Weights of a small transformer language model.
Architecture: RMSNorm before each block, untied embeddings.
MLP neurons of a small language model. Each row is named by its layer, matrix (down: output weights) and neuron, and shows model dimensions 0-127. Each number is 128 + 32 x the weight over its row's rms, rounded and kept within 0 to 255. Numbers have three digits each. A neuron's up and down rows have the sign that makes its largest values positive.
After each neuron's rows, "fires before" lists the tokens most often just after its 100 highest values on Wikipedia text that the model never trained on.

L3.down5:107169088185145119150146087159176112149167090103114130121163085170120066155134114130128199123066136137155085122149091102080156103135210113124135111115106164091102098104109079135171099162150098117122220152111113155127158190130125084109142093107139152130138100093164097120150100136154097069102131166088090084113096086122128088124081136110182180174108127159114114123118117111073154118157
fires before: " the", " which", " its", " his"

L6.down296:114104068122105082085140161105163161135178158142097172130116178204104179133166126111096099137125113157137134107128071107042105159172109099118144147135170176144178147191135088124151118128157190148133122150130125107115087165106122173069166145113128116142124150106203163149105077127171138096132150113155145162201108087161161105160166085152095156114169098085166123128138146069124161134123
fires before: "|", "-"

L4.down191:132164098155121108122178163108200092092140130124089114159177125155147074153172121189088183123157110083136118165113153114083136119221151141128094130124146155132185147098144079145160149148148153040148092129113091121088098098096079152184119136107096173040132177135124178092135138131140083093095123118141170152147107140151130115124101126105094130180060140092041127137116114084119084098203
fires before: "=", " the", " |", " a", " to"

L3.down139:136125090086172164164125101172171118169162140120125153098074078180161098179102120111144085094119156119116095140153086196142180141135114145114162078114121117136130102097140093150117150102211164107141082077082143118198118110138151140138141139096149139128088136118082124168091160111140154146147143197189127126139149130165172107107092111151168110169141063124147124054083146149118172121133
fires before: " the", " a", " which", " his"

L4.down132:161068126146147185156092151152093175122156130095148118195141117175127126119124169125157149176085098197102126088109082115097073105086144116115193138126148112154143092124135190113187139155139159172101135095105170108047068137152134131136116100117024060122141122110108127084158174120153106088088154176089125120125150116182121108164142135097116116105157150173173076052137175157107086138155
fires before: ":", " |"

L4.down460:171081175102146174118168132090099147094134159052164070136163124122127158152168172089090155090087112162169082080146123120126175189106150126088101096069154127120099110090157160162103199085124121162127107157089155164108099089161107178094118135104184109105140081108132145086118143154077142094148215118115138122143122165185153126177068145105089128127152124174145152126105101112117110138106
fires before: " the", ":", " by", "s", " his"

L6.down481:174136126100178124099078124173119134089084077101063186046125086105142105092120122149132114162125161118128158141170227172114115054128151140108151142077095111069158125106108122191104146152181123159122164127114099112057121106124121103169144145127137188098138185090099178115089126122121135085110091120142118147167132148072070101136133082082129122148107091127158132092155113091135145038165
fires before: "\n", "\n\n", "=", "on"

L4.down378:127143140121105131123145079089108159156087158095164125132141127133139111109170185105192080097112111119120114192137086094168111100134095093070092153178134149152169163057142098177111060134069116149133179118078123149115132125131131115094129143128136121153159097171117115078139147132090142255148067134145094096161158124129166152157070134119120144148108152136142143155112146093123162171123
fires before: " the", " 2020"

L4.down285:171118121089126119173125187170133106048150172159064174147102138189159176140151121079150100079142078126125149109167104148111138149105120154160151107123173110071142117114122101102108190097116144103165117160049082167054155127141083114167099129130087140129169096134124187154101153148094124130119152204130147120130181116131108145103127143137083139157105127109132081216129084123104129116111
fires before: "|"

L6.down532:151162085084161167091151135160094072130064106203152155153139136127141151076127151120097121167157145101085111123097141099171092159128090143152109130167162119122192145151134120103088087092112133143097159163074150162138099109113098169160165142085135095144146192092108145182138052134141096094100122141080118117128150148155133103152067101152145159136110084183192117172073172144130196165165
fires before: "|", "-", "\n"

L4.down161:074134069169096123076148149128153139084136134203151109172091103164143153141113152104187098092145121159164116147089151156148200210135136155118121039137042133184102057041110094167116133131109148154173163127094182144118151118137169144103120097088164145161109194105114074128087121176140138118124149116113106101179123079093103155107156172126156109154146085139091147153184188142126133101156
fires before: "=", "|"